Weights of a small GPT-style language model, trained from scratch on English Wikipedia.
Size: vocabulary 8192, 19.1M parameters.
Training: a variant of Adam for these matrices, 7172 steps.
MLP neurons of a small language model. Each row is named by its layer, matrix (up: input weights; down: output weights) and neuron, and shows model dimensions 128-383. Each number is 500 + 50 x the weight over its row's rms, rounded and kept within 0 to 999. Numbers have three digits each.
After each neuron's rows, "fires on" lists the tokens most often at its 100 highest values on Wikipedia text that the model never trained on. A number after a token or word is its count.

L5.up1285:437595474555483417559562543500525539427414585575589516608520535435438482515500517611555490526492517534495521476430553461538426523471444545519496465579506537524412503511539483515507469496498464513556468428522492455515477497536485503475525479505492512576515568446502534506552482583501511579448414481408477537460429473445496453488499435469477509606553422405448568535489518559453541535404487499543538584540481534438479449486377444450517547582508510456411488524528539574588391438529434531444518474481465591479499559489563464565476593564638423546525499577498411485530603518544468507468473444403557490413451504470527474506469465524476598379467517469444468535566518458540556559552473580504532469381467436421531486433511569493527492498388517497522474468495471537437497572582499
L5.down1285:522488533439488384474449509516488508464461488469494498618506480413539522529483539551503453551463567535639542570539614490422505526520498485444512504556477534478490608521501547447572502506523514531486449391506546445512481529565531529500478486595535430477397526499547485528474485526459396514460409460529419465446448434526570458438522548562457445492478580513533510529626480429592584561425391466503609532501459487469477536513524449485488381466519476553507508510505472509496444458518556562438521412458533470498483510461531463528491552474522544500522427555450539525501507500547465545475489430484567513473514466533516525452533462508447472474512447659476536606402638451427456474396456508479441491462456434435584563495539456506475534493477420555471530522615470481430607524534527
fires on: " the" 26, " of" 13, "," 8, " a" 8, ";" 5, "s" 5

L4.up702:509493472456559476472551470503572544512520572519500456548557553490529467491516496421493620585479491524471556531372529524371490530518496502536520476448572514468561489474462525590598544539530433526501416561551540590566576468483488445488609444527528552535431508399489416552490430550428545540574443526410438484528407412485475549419452463538566425426533543577464612485499526472484435456436504545535486508574595388474506475454531448536424573420526414493524503461476521482493418477544334391541435487487439583502449530472460512516515531501567449525498520434647469494571515480482531546460540473451567564467512561597527491482462570563444554479397509475489577461542540550549486551537518474465478471478489525520479460503441498503464482510488536518455506448533570557561512567510474
L4.down702:589580459457449418529452441493512518484555503545460529492459497545522602361615555367511466420484485558513508394487471508513528467515532542470557498542557487504466477526481569589460589606560557512568473482495544377497482559443529481459486429500453439550593493517603602517469545472513539452547518488547517467520528513495433406459577423426503549530509467528558462538527440576437551489480532509502411469515538467499519553441499488492514510477494466483548551429519511513418503568497515468532536459419528534481433475455467494529517478508474476517557539505473552465469424444500586485537448537577569530558463561462538493579535419481610471497543404538451530571545470414538536501558434485492408520556427543390558379481566499485501533557426425488570531451459495444506508473551545
fires on: " of" 15, "rea" 11, "ca" 9, "ea" 8, " Van" 7, "ara" 6

L5.up408:433549478520410556499580523583542523538435496433554490502483585448518494480512542489531560444420465558521530502476504572436374503377522584456519576474506519558399477501520565459537524604465502506541558468469463539462429448460490469533532496476422580398518499466553495429443517495488512460505526432572515435483429524517537532579451522392425522486532520503504513551439544410540504503431502572555530418535442532502489486511589569522551542501500494430498468437559555496463525514563426431454496414533571500465486467639476466534429442522496451555459499434510475409485392511438524444454488487515467435504522453400468531592486577510501554508478556419574563465462554537498349524399502512404589427460575592486479485441546567598478460504467474428578487472540411503450508558553507
L5.down408:416419530546511497494516495480459302426570449502540474517521551459524422432486450460540459523560550459493504517490445517503461513515488453587458555526509458560488550500520573492483493497586548433458534533487487545488476429499567491465510536471412524492540382543503473525522514556570468504500501449478587591364467488500557417538457360519545422507466480515494431513477545498520457452588438516366535540421599610502505441526386379526442597520517458547508428541545497487505476533545511510405437579546407485539460580582453551532495492550562513556486440577464545555456574515496544470500518500426465546496514490476560576540442499510536462451500535441492442555520504485461538492443437448514531611573540421582466528457492493463531417553549485545531520504463484564498432522457454
fires on: " his" 15, " the" 13, " their" 11, " a" 10, "," 8, " be" 7

L5.up169:478524478506510480504499499483544470535497491582557572575465557443500498453501504427536521513515440467545495510517465453501400510439553517589436491526512552529557460428557590565509585470572512514501611420494473504489496420486535444491540502502450599667470468400464437556492500426442505530540434510562517573566531418470391487500452542493519560445499454464536523546483518468526496444425520540523461517454505501541532564528542521481446538518482532429452482534572538445477496494489453557475475542564588480549400487537586487481478528385516523475476499540545484491570603481529445471522518420460597490422366546520449517644497485509434508487513583455503562475548426518526458549416430502466477573498624470655467442494369486454427414472452441570523525489538536525479578490515521
L5.down169:465537512514504462545432553533365512508432513479417501434437453527437581471596513589475458511536497545457517459464470547509522444450515561497434478483481488549450574531457520502523454453450451358612487503524466461471504499449467510486445469490505519418510595471547563482497512526425517547484464501446514464551455603439605506431492342383543436539537545596571486540528481548465474530456547533423584459513458499493463475454497576528516567497502501584489589554483495551502511579576484506514545503465496486465604551490427452575526484505509445601565474548497489490456422483405636531501516542547477481506647501442525533481528346573505541595465492480574567488489460473465482510470488466402485425528418530393557501534541526509506527546561501504476419421540459530498475444507454
fires on: "." 43, " and" 12, "ff" 5, " I" 5, "," 4

L5.up1144:464518492492533492529588470474497500517515462520496510479491502480513549483628464512577441534497464629514564435455504514531576589462436537465510553510517541512568490650558540537494571562458552566429488398520440494551435470467477484454516506546448455479539421486519449461534516403462570505556465524456498519528475505566456518537482470478438545543493477563518484476488526514487466488522554497526417361535419515520468483465536543503534527425512557456464519459473530465526502500579385437450493492489522564469478458449478469512476551505556493564582437442542489456631495494545498498497476385500538456509412528511450542477556515511461482497498536526417570397527439505475458550523513547456519525416593504490481487459476481432551459510532502542506537513423497387621514511531613
L5.down1144:499485551449355526507455508525489612458598400565477490589451520471425475514576574470470515479509388435474580405491613531508429439529563493580509494514437483491442416499509516438555539508503533389489502491499560506504543466487559530492500582496459592468463540521537547529547499574543402518497531410510525390429477556467534418564499530491492471551397473527529505479508496477476470484581476425514562490549481595554458544515453534501452597562543577449433587519514483546546603550531471580397378452497415501487417568475526497458527450507493433478476473528488439486470459449449432491492450536492472512547510492425460541413412543530566468486482538502497445542382546501504578498486497663498467551478454526462520421600496445544446547353564507458547505477496579453466514517434524
fires on: "st" 21, " of" 15, "t" 6, "th" 5, "dr" 5

L4.up442:494499573448507327601553514479498458425535507590539534463484441486469494386556511568554398495497633546503516504462466485455529614478568534533486454600531532526491545449479561457533478499516510523491474408594475467490523394522496456432506470471442461511439550505478483420541448584549461554477393510561469504471427503475538404583452460515410472505564553487625596488532479535468499586561573441560464455461463510615490533539539507420497496481541492399481444510534464468520406530484434464449484496483494455471482424552499487567432581496516422521524470478498538545557576574472450470474501499448499495496483565469564485492505545531516604570429634458514552529667502481496421437500417484472580507526594472536468427498479463620428491521573503506540530448468515562455470559477566
L4.down442:453520450534500474609548526509539491486506487540567533467515510497576458525523467516493429517470506513532531418496474501574535494531482406549505461564544505395488456519532500439491533498578485503407336365448538573469535488479525479560446518523486509516542565484460542545512413546524511429529519546515589543360562533479556492543456417590438444575354354483481554617537449466479444585405479594516537443519502496507526588493464528461585500520541494449491512430511463537484483470587468483498564405558555489467544584562520523610421610564445540477465540565543501480478514517557497477503520422468480500482538439510474365479474510600485411500572427535572508484489527456558555531369412467481513480414451477508519605478546484538450520532490490508486553544540486484494518524438544
fires on: " end" 23, "th" 16, " half" 12, " out" 7, "%" 5, "st" 4

L4.up1062:475601495543508483522543483492464545607355402446537427430499474577440509437535506505566502575448519492442419560468504523511523496433517533499437552580484456550531552544550485463563485475523534531547471567501471531510479553494578537397559472533432583489431452480525402543559399525543520567435453482477438398458484489573479362456546467563525518426512486473437548462443504463433526460394491545526491451528390463440562492566484473557476499549483453552501468515457393545502510574453476454477465417557469448472503518458525528534448548521496587529575448458599458524539498505581460471450488521470515449552576471575515586534376496501508512447551517484461521463460502544443427562432559565483484512583459585490448394505527442485433388494519446463506514504472529496475479538424472
L4.down1062:517432566457480468471469536527503460500487463465523571553512563517497482439514522511488599478490499448529493511529507480403567418605496484576524578477505518492513479437442425551448470514416519476462599436492421482528524583478396520575588584511609526439471463394468540527470519514421427503638590489471465565452475476444543573437441484445511455562451475484540446460547522526459580482541519513487495579491488504439554520443563538461527509471482459493477502505487555499442534468468583579477483518449430601564512450579475425377441484462565483540441425455419510445567553526557574519513395427550508577486431493452452524434472567463510596564460462445424423501488477481491542475541465528452488509538554543475517541555520571507523467382512477521450474572502462458444497422625518
fires on: " of" 23, " to" 15, " about" 8, " I" 7, "U" 5

L4.up542:498505517519469499461541453461498550478464579505554503510493535450456525534456514562536499512451542462438538530532601488614481599521436556492533499470472466478512552516436468558430552600529531543502414448464469422546480457432537550481473534581557462444554510410555500401441557429507400604506517595578494485540538525471554525538493503486478560436453526398566504507546533414507471464463518472440473449471602467521499516617585505527574449548518453474540487473509439421507549458484433437474446480456516487488522487436559468494482438460530449564538436406549580499589495431512434531572497505479493435439514621527545486487564504545563572536508478578479592483511519533467504458543485585418527565508535489540527503407491604580531464613526531497449468486465510398491462483618548
L4.down542:505507484525421488428542576465478570482475464434494459474496473566474460437523451480519473502470539470503506480402479488484532394495519492478489460507479503501543395559405483563415489491473455565505554524588406447470469552375483524530425342482539422479426504427539563540516487530473509534447494534478500450491571557419560466521408363579547520588506557541548460544498529507541521558455493504517648436487541524502515429546559494382506447479559537543542492471545568482532525542482441459489481463480477470490521532450502559502511446465456494553526572431435508543471556519436421506525581608485498394509482543459600614533593581488479523461510525503478550594471487473534482562537542415555466477493433511461423535505468580631514571513516528516494556557583450494467516409458551
fires on: " part" 21, " well" 11, " 0" 8, " cross" 6, "gen" 4

L5.up1455:440469504578543570477520581475534512447462543516520589511548425474577521556549473471496481466515513514511506480435491488468459515495416572607455460497504438518514500468545375583455465575531576487519450563552482529447461525496614438368573495456494533485458590456428529503506456475582476488465481470499540481479481399461551523568489454505508479437557470459459526443567487491451457478404509431483499409478521521479406516540557508445500540555520562540537480526504423502542502416501594491467522433496445536530517400565568436492499550533533451488459491455489503550503566517580466577479541535435503506491507474458494442615494536547559528447463425446485643611529531598564515567533455475511634475451576432424509479506444526586413420375473489455587522504550526508422502629534430
L5.down1455:519472425529526623500458532578534462480499472460503584578515481609512479497475511431552399428455555480530537440430539465456445515476484428539453487461506525475501471565482492550432457594485484525421455454541488511437418630425550582408468528416490403454429593475507471498472455468517419545463496453516499477514495566594534472448493422484549460474408579542501466511506494484439581534469508529455416481468483526507414449466502543521496462523485537493473617488422525493502583526422557537442516500496490583417548482471599552466562433477444592512457519376508488491476546494477511512432516465598550428548521490558519538483496453542572521365485578488449601420443499569555504520550510542495473481427424477455512580548540504511434510522553443531484547526580524509448481634480490
fires on: " a" 25, " of" 22, "-" 13, " about" 4

L4.up831:493558466493482554472569423494556477465373476398514621495447481402565524497576541489465567402516509542525447481507438518492440521489570513524499571525496542460419521447489540524483462491447540635599558539456496500494507486349563456424513484559499547464405572459506452431586512437509567530473421520487545574534415471549538496432553504504497508505616471441500445547550506511561479535520476533495481583479533415569469610521452517543586440550449521467469439501505492382445422402464524513496594504508568506507480481525570478564462463486564473563533463559515496517589514456608448469541427517523497587451509554539507447504417499580448515493522516534457538469423446513535439505510447440452482551591459591489548551445412425555472422551493597449463508416458442469426500517478440
L4.down831:435577522498597568646464538525475546526567543461501546460469521535465561389482487521555588445478465507489488472459531520511579427439517417500431520441409472467427387543571484469500499520435520628501589484498512495509418575544475533451447560540516540501415506581517520470500518477497576430546439509630679492439510368505456478430571625516562444497516488595411525494495473535469465493514499535531579444543427526446510418542576517482515542501470447512485526418491455532535512471588499483443532489468494545425442489478485441643438496507534544584523526509577486507525509556479462468500454489574509385405570492546539482465501445525544488489498425476549534477475440600554545463471631493490454550467553534457562494544478535521540452427488397456503538487488468466478462561610459
fires on: " he" 42, " where" 19, " she" 8, ":" 6

L4.up457:465482525451513528486496506452506539611461466505469550567385501461345567545485540474455509526502485442515530611646529518491516484502495487572467506577501506505507407462455532410507453584505541493507468449497479577502493516518487512412466500426418632496456487457501436457508528495493550581516498497571469454465446555513468532527472521488578549491477450492509511537550573429485538608490547627475512523441498379545493572543428474587515511471565451436543531420521425404536534540559426440534585430542480524436525426436634419469507533559481561614488483401544518485496543518556548505572483498492541568496483418535523582487475434546390489467501513446498455441525477468502477490462545625401498534540530559472512414541581544523520478516446441518523574493591526429438527518560486
L4.down457:466431460476565470516466492488417462497448567597519412537576439510455488522464507496533441425594609527427552458433505428484452379493431568569442547445534530414502426469491429533465557391529432504517523571563490402551528555585414441514594402461538481515500477423438537501554476548505525489503562500414554525427554468517513561590479448493514498492467453594486411521531489504511540524451564576507510546430531569468542492510543511478514508535517617511540413440542481500496489446455627528482468435488473445501461483457474594500581504572515474520492623498507509526547503486601447487433555504503480409527504490417538465480527490426541466495390375444474495505501486460588491513542544441511472468447551452487490607511557459486455496481530595483541467594551540470639562515489427
fires on: "s" 20, " to" 10, "po" 8, "mon" 7, " of" 6, " for" 6

L4.up384:443490529518433528576542497490507502411487477519485491537449582502521497529510609517529548527482567469502548563455389455514495669480419493405543553546510555511430536495525585539459571554466434558479471421457529506501393463533491541477520512600447526554511577444548483456503528582486571499574451517547492464463532444498412475506456493534462561473556522461567537550502484371479470534519525549478530576502492470515464597486473471522576529512431579452507556466449592494521378501550425409444494542546498493551509607488471577498407486524475542550431516538448469495486462546515499470519488473437463530423398470449524459569410548493546527420422571476542486403478470483547479541515507620460551578483474532543556480450431461548450431549481447485578466565486455513416376594508502
L4.down384:480388538481565499449455531670495497522488549505468601506547590487580465525564442503506529486596478527611515541567486481518471485534514425552474426519445445477479498491446458494519555592504498481518518494523569523486586526520513431531450445397494547496466524499524513516490506458469469519508468420450427484477481461514644549610541438464487314534485485487465461464487492484455488369471547494474575527387526486426571412514486507425446512527465555484517502519425554427522578483464502508515477438465529525497495536513494419534562517490436487613467435475448576474440519528458536593538451483500499545511466484544424548519448448509487518487497447472531453605509504526445504463538541398551539456469482505506481537528541426496535528556484508530461475447481594541477561365500504
fires on: " National" 23, " ent" 6, " best" 6, "c" 6, "est" 5, "st" 5

L4.up1157:510546514427423489435453481469472515449456470454571451559497502498435479489525532529444423486463550463507528577534494479549426571476437496494452540476624410610433504451561446415480492442547508511524432425387541442507513508486576473533542512558483521533448517517498501512554433493529433397521446509548423488425496444525513559536489496513492461428559447457398558620494497425563498520522563499552512530444539402573545513561504400458484479598503447498463460442509511509513520506585435437466499423504443566479481470549588481446439534431510520500517451475564496546440539565490585436575420542475587495442429463466506420540505460595564462499486517504499486485475451528463557482540477507508562560478483542583458547492486558497571399483454458436498595554411557538513306530509502
L4.down1157:454450489489573486574572486501421501517499528580477451530560517476567431394481463515495541433516457429637531474483524578499562493502501585441488540498495499454479434568445500515556452482458601443383531471425563528534503473446513472545427556535585417411502561517500486552431608511383509549495489478470456508587468428503474510577546607504563421422507568448563424541524459497574383512470498508547458559502450493444530535457489466498545494492455503527446387438499481448417557574481468557561480478435349437481492515525501405490526503472532537486502561504537508518527582484490634459481464532531459516490487463565566485498508468515421411486426558459523491492515469593442498485548540451588485431513400521545541514546533465597509480486527491473549511517524545510583531478570525
fires on: "n" 15, "man" 15, "ne" 8, "ie" 7, " Band" 5, "t" 5

L5.up488:400549574577376454459519577518418446458469584511535597508541499492560610487537658486530567454447557623480582502454549555520508545460414515512499560520466458550483491569497508524465461512472538577560416522531525452555460427472501469482499437417544490534509559496608497480546488532492520426464458493526594575478473506577425544503457454476500520528597461484400606510430597485546517544466523465481453502507495433501490521534481525511563442563447441498539452484582589534547515444584479480416503466521457502388541546479487527574407502486500631523498555491570474501524499556570545432479462485466509504482461483511541589533439486497459535395466533516522512503503476631528414448445491489448505601488513622436500459486492455608533383545513517415451475403460447556501449541492491
L5.down488:466508456503472505477531410489530496434499508486561461503475475462501468489509510441488530476525500473609482561434410458473545460407441486541515563487452607486477488501544534490507543484550478517453498536564589474414508416531462475463538576525505381584519497573487508508466525490440493469465485400507463558506459462577526512465579679510408421472474500582572583505524594538551510382504511525480425522428382552543517463523569467505461549518466398505543450463535497403496559487533509513508431541404519516468523532503438438524576443555538532525424505444600512559567482540558534486493453504512504543584581559562471600464408496542568525511453533471567450522500491489525518509468488520570540472634478475480391533503455446518519439571492456490520477562406448529480565496626487
fires on: " he" 37, "," 18, " res" 6, " the" 6, " she" 5, " and" 4

L5.up875:431509455503407427504498452501418529547491497423491504559482487375453569501522452476509503382466425465540497478503429464464456568511490425535595556519514584529547469440565462474448596575539538465474453491614448548497487420522556445494409498489433576570439520432475493564491513524479537563498506469452525479473527445510496528521488491558604550532537499409431438582519452630604493569444463545502438536463562525509460474563519572547416534506544588442486444617541520507591554474553473436537515483496491539437469442522422497517518543585541470487515506438526522481560500453450516539535525419476549560454479536476572497541563575465530519510481563505524498513515492537537488426430470525393566477495547530594508543525502502518533382498446498514495626478507554525492472493600519
L5.down875:484523531462509540463556505448604406563502496529521544505487530454530378513480436549608464481472533489500487548477492584490361511467463600569496465500526444527629467452480537469568531488470483487525489517502470499537555527443415584487506509543495583509555439424493583562533510460509463506416588419498459467449369548549548551466484513538573471548572537432542468564500459533479509470459498402497431495383525477453566540465506553536492538490496455591578591522449532527600529541435491551485514523472565438576454445519507508471420438475546525506513533470532477500568468352481500452571573559438481376491483443549440488502535385433500640567555476420483477397493621523500496588477493465506464483455554451496459465625433481498532541492504441536502354453566449525512509484501504
fires on: "," 23, "." 22, " of" 12, " child" 6, "un" 5

L4.up16:576443443477543515414461495480582540517543500447475586548456405410492479511579486429514504531511532451430542557531584407496461568504510466561460486436442463481514404512454446472530515523540573507526462527515394600476504458559491513482554479522466593576487486443490405561497447533570501539518421589452549438470539439540541482564488533451586547430497535520456598579548567487415537477439567467459443490443545449551511487594351537461556566487500396483599505452469439405425499543547441502557463481459574479434503426504493447543499439476550438505492476464554490561531444549599481388484463458459498445430496607573485479464513511499510584482502526489520476530576452489488505515493416438428508540462450500534499493472451558540512489510506468355424647423429552492510499496560520
L4.down16:548496413484511469558492484529430454543554452491498519565491602489505616475453505487415544411476449492589450546467439477458413466490517592566495554472470398440467505513515593578433590428469489435486482477490538499538532580487535457527489444463609402629508440553492541502453524458533500489420537520412396550555546526447503539536571481469493480406473447510502426487509456576508483394486577486616519495480468506587599489499425477548562509483554443478563451565482480463431508496536557405471526525525452609497500371528474460511557498544527599581439430526518499390558414443478523476572480608521491473537492466549423465492524496439460486502550453471474616477448540539521493454493475493489466442479536451529524551602570480455487557469494471486413479451513479417491451571531498
fires on: "n" 21, "r" 17, "é" 12, "=" 7, "ner" 6, "t" 6

L4.up781:548554482427463553455621526512549436508563505474498529424464518494479514514553522415457481478473514620519496474561471579519517456436446458662558597537441409491479663510460503511449464518496497501482505545452398635504468443518518452420486495461538610477430480473545429515536490471466517482517526518557422471489482515534477399506520500545550469421478455519535587507533553518541527407474542472504488533470523538550500536593534473552561525540426547473536448500556480470617528563567514446466495517538524434514590468491392503447487541472470528511369444481616409412485483580499504442506433499478396566523472495528472469465507495508578473552504592489541512467523434500489412436505482516470446555512534519444405580476533537491535499554493512445516579579519434486454518541443516
L4.down781:521487418470524554525581447546512658536501528453424450467481451492413548457555541514441485550463483511504421562513513575408476469539582504421489476535437499458556451520454573550468459495555500473467518537445446487479471496531510479542532405583452485428477503472554535613442446556559532453559530510478455500554547495534405484533441608525500517522517502486386408600476568453531564532498449545489582447520446536485540487613551512545474472588497495482451519437467463546489377605541533498415489466565481493564457500568491527473470498491450504525545466562537455481459472460432539451533478568410437541432543514481492482459506451515448441541571425603494390556445589527615577548490568571453527457472495526400499500558490565431504552470534521510537541489526489495528500442558489
fires on: "h" 35, "up" 8, "g" 5, "one" 4

L5.up240:457478527490593479391541511476518493546463605530526497534429432519422580489548494560506536464444553501475477492460436474489549490367569506496584609578461552437542504484544549494474420501479476419466503589544443480553515450492517484431514447489472505505505496463504459477551612473548466472454488509591565469497503508489489545473488459494544521545501398512529648444534430446476467492507501451509403483549450493562502437586388507519438453559458547438485449551548530544520610467478566513449490517578469567452449382505515393543483514534599415543460487445513541435503528542565509511459483487509588451477507524439495572540402542499525571567450491498406466509514534533527490428520511513479504417590556528448527450481404505628478373454450468499587488449500472517507486541553627
L5.down240:531534509528532504565487469458563451578493519427586384449535516446500568577468594450504480568578526560535442472445549429484457422576428530570488393445533478573511488529568474472567520494524459528504503452504479496572479542437423467536427547469560516449552506440513561550543457531532548435555509513503434581480568562547471470473502512437484438516443506491493450513508529582521506460474462483463469542423542565453487492473551537421557438473559524526473483423597498532490478572513535472486517484370512545525464532390427568491515449477454496480465587344567407485510446472477514429554494478421581535511494464478511464484509563486498533384505475424442519504554537463455506539563463541509427459500430480594489457577529573488517542591561528460474511552526530410426549551527481
fires on: "–" 33, " and" 18, " of" 17, "ust" 6, "-" 4, "." 4

L5.up20:535465494488541500550511502578544535485517445504499477593450514524458527458625495489463581385460510507502506512503578571478466475518449524479464597489547493479559465486479562435506494463536533611509432433440497438528480553477492533474535461524489522583370563484533495476519570533458485475519515516421479563579405445421353411505504494564561529504554520519602638476475479504538450467544504436481529516547541474554567527431425460515571456487619506502499438563526584378515496510581432567435444493496442487457492470502501480544501514565456541486464513508475538407528486576496408498489524432482471501445479603489443450555446490482478556490413550460501552462431491508431431462563514559443475520483525493587548556459468538614470495554516457481564558497477546388457462582537559
L5.down20:562557515575442508464420494401502411510483529464549449525476461492539465448493517530437475498445534557462561408534464540558455399538479417468518405446508542513465495495512501463522509514438477530521519492504515500518487418385529550598433451513536440537561526500429503535481526412551470529503486466535552514416517516553426614517538715516511464565542524529468427432517546544457509488441542528548551541522506409404511604554520448533482562440416488508512451485488447439504541530519492434530506521245504491468522541427472505562491562482532547514394495534568525467437557447528493487494502473604433495490552500522407414565571523489502392485576511471470484470505504511481558406545424517522467534655539492495474493453572495485506488482480453466476471593516506462568545497464472
fires on: "=" 27, "t" 13, " Got" 9, " last" 8, "n" 6

L5.up1411:552491443439464413457512544380479493510468481532535562407553514490536576534540454569481464513513532454533548610386505449498502533497465568536524539522582531509461446446454549614440546428509500569564480408514430428530402513527449401479528571438461556569460506481510459520499520535476439505475465490479555479527515407533424567475383474501479600546577480402439540529494536504465460523484453458512453509559517475570515381573480557563479462567449562511525449582556499484539511515507508519502444494577494498481480455455517460524479424495548520509371492472485461500519538535543544555477525537407567493521430527523456445582485514507466549417445443584506536565590508527499499488537427515512523472505483494522512568445422468539582414392563463545458541471568540500538507534531543
L5.down1411:511504526478423446518445436492472466489456532532493534581528557566434501506478537590469508531442453574546485478505592531545366510512515537493462429466507473477498538504494418463395448455424544570501455438575560492445538446473411599416460362492514519586524504463515554447509462581498579550479491485393465514549509522498448424458452508584426564394491520499532557504435480406570481620498444575601492503512481510493437577540484462553529524494446608499486535527543606490546596484485380497473457492486514508498498487560455497456490530530463483522434558502571541487492534487529484467511542442506471453402473434571538516499604475539567459498488502560501558574532469626385528469442447621572380481527469416469432510496607444459484479499545510509459494511504475493507487434470558
fires on: "y" 17, " and" 15, " that" 12, "iv" 8, "ky" 7

L4.up665:564487499497435461647534497389533486496516539562550531485464469581423513571524546510486431506418514427562492525437497504553511574441430541450548535566536449520426529489427486468496557434550625513511470438472477431554499490517529426459516487467466591588516502531528512583584453471480576527594492472508485529501569425481499478582515473522485454537534575510370511475433484520493408421494483483540458527539510424537452573569503443471486523474513472427495457533449511516516394483496496421491508455525421426448534519542481485505500513591423472469516485469514517504563476574501447548504506451449496495487479522505591473486608505564472496562496582468446520407548473512531484544561458567491467566484642464450512456508495554643497402478546553580660464543492542491421433493543539
L4.down665:479589422468512569540477431471514446397523515552518543489467459534377529516532524541486427451502497551570441529480542442585507405482441488548475509486552456524436412478578516563451513440540605497475519536564591501515637541482618584545472572489475551482534560481497587521573598537502601563514512498561452521471470511454437524521591462561477418498413517473561505455415411510429508422488410488543573468490513407500481529423519392513568509452451454464408499495449429431483451571484479517460500415431474476468478514529517460538547566525412475417468551557541557559534493505461434586562472441524495482476482555371489589516559483554519448545454528501497548535561531493535558559534517550586460525518503492436591565453528445501557547505480534615555454604503599420453427527478457
fires on: "th" 39, "st" 10, "est" 9, "h" 6

L4.up597:456524423544453537445498520471475494476502483471623466562456520476592541480531594399493450507470526457551499479499467411432489549399504540489414541524494500445485493408455466497530513441446509546597577501651531467518464438460498393529536539436557518556418570541574486526551518583530508517455480485408449523502505449528529523501513467520467504486514537491473584429381614567473518505521557559492514476555591542528430438561450531506547382548457505491535390526570552584523500497555530529519551484541529458446528391511565415465528491440559501540504531503551433515511529542585405419578424516453560465505486565551467474484506503507428414570399498500553468507510502518470446498561462579425484462540466493555510538488539582543494467475383525425530479513430458489487476532583540
L4.down597:481476503498596405480540489510389475505512576465531511435603573562477495429485541542506501493547570530513641511561500403485533460440491482537497564437475493439479523473538574547415493473441521496419435491477498485508614390514518489525530419452566457457519615512514493522508461401457467540498502571536386542536464470500533550481562342492508484389561403555531586505457461531434549530460536527547537506539466531435473445417587579525529492497415482451524614538480527571539458486508583494489476551482496580430535490627483533462500471517589474487482516514579563534459476534565527509499394497487497494441537403480518532503513491532491501587468431576487533415445502499470441521515422597506470437590525494552551569409551444528514494422431545544490549485487401504528506514509511
fires on: "=" 19, " and" 19, "," 15, "y" 11, " un" 8, " ret" 6

L4.up1012:507472574465470546463578468561550422502503584521450465551511587603504509519536546494502472499522531556469453538472515489496366541421472468530537501545392494561453494522526563597470619475422483548508449536511539453530511537527515462466516409522561509484413548475504468449463518531449429423554405448599562405555481394579464549426488468498450512551514464495513593461523549510455480527433511447406562618453489499568519502530467496530456480519523509433512530548506587503543518522611522506298459518513500473502470357577597516481476530559528519477515574536607518502520590561489565484531515437489457514487410562528522529533506485599426564457510506541498498483487524508462547549530469507475514560480579546429524545441456531539553434468505467552541509435504533491534454503441394
L4.down1012:503547549539495466557489482455514575535544506584486559520477508439562511484537424511563542478554418382452564505579473527554614525466572563578487550474587433542475537523510456521497505530513481547503531498492469477598439530463532466556496562516495470528544497514479540452463532339480464413471502449457465521499534507434559451533506511460515519605515517513448492482492376526543541479434598505524577463546443457488446567431471504525509486460521393480410517485538421498466441433600482495603402544471560482441465593530470436424499510482483535466556414513461531499445447521475591497462446494527520448532470399517584580467485554519518527483590506483483510455555387528399493520496521539576543483431473423508484486566441430458612526490558451450526443499484461599575500408509502
fires on: " he" 33, "e" 21, " as" 5, "f" 4, "and" 4, " and" 4

L5.up1281:429546515529399555498541548443501427456451509490481523576534533428436436511496583503560488464485536581507425459556537483529512577465577474524485485481460485511414470506567492483410498429408527562575566492448561441468396534466488400435567529481472530468425610504515411504411506482514459548494532541566543549507553494510481554481534455394578479467555493479483557530582489472475472525384464502465580523460493580448543507551477516471556434562383471545538551539481536549515503417589530490434551470507525439491499543407468504540405521457477495442516540438495447510460576492430473476507480580509542471488527597508477556506481431465514652453522491473504502498450539538546551560478488482399559466453415477570542409500399592516473512479463538503451451519473457439508552605519467
L5.down1281:467551451536544509431516603582507531431452478451510536553540527524571460511495483522523510451532484515553471547550459539494511490550475428540504551519446604528579478496518538439525496440560479489497496441418519453535483448427523541428466522556572417540591543487527477458482542437506527574482571481477490443526533438489493490416490465479462490451573520463486471479520484442458546465493484485493522528503521505463401661515452474507535489540461491526466582434437466498513485512516567522449521402547515465555541537430501466456345520459479555526433475500421432542512455571572494550434480439444536484412478502464492433414552475537470501480541422570560466523476639457543520541551480532608458571456510537454496547455478500453528558559371503483514437514549568628610524506542518
fires on: " a" 26, " has" 11, " sp" 7, " average" 6, "raph" 4, " of" 4

L5.up1067:555483463583368478446517419456468538563426457491494522582475529448499537505493558583462572425513511576497491558477427382481434537414441484451427599596442508517522614491548446578572451367476529544544515455523534475522511379543516506469598478537426574502446525419581459486616553595468441519499465450518497462475446444456433459508451451561500469532520401418594633500521460478468460510576554510476441496498543505516547509519449562494520459577527559458494494497486531494527514509608427508539489482549558565417445385580499501499519440515562489549469421493519486543500566531482394496533508416500571463472534448523488497530473510559439564469413491330496486513564591583528488508470483543582449475566470438521514489509472597521494463449505501520533493471548551462493526505533469
L5.down1067:498548473526540515521489474506524508530322513480434543463473536493626537530439540488517491607511481465556478511473541516465529569553521457490555461537462437387446497611577545476436570564482392455524472429544519518476546562558447492516522548508504486537474484432529589496489538498407565478555545416549533461461461566508584484534449586600563455489458636486490520513537486600484474510491385491551491429415439511518461412485550545446465442525487457545387516466575552377494494455355604507537505480462501515455534505538591624482451525539549486473482510428498580526479557535477505458459459460421463569519518549515498566560504467427605454574510461546497458520506572413508497425492503600500472535544480495560529423520540531529474574461427543581494467546485559599433519605407444
fires on: " and" 23, " his" 18, "," 15, "t" 13, "s" 8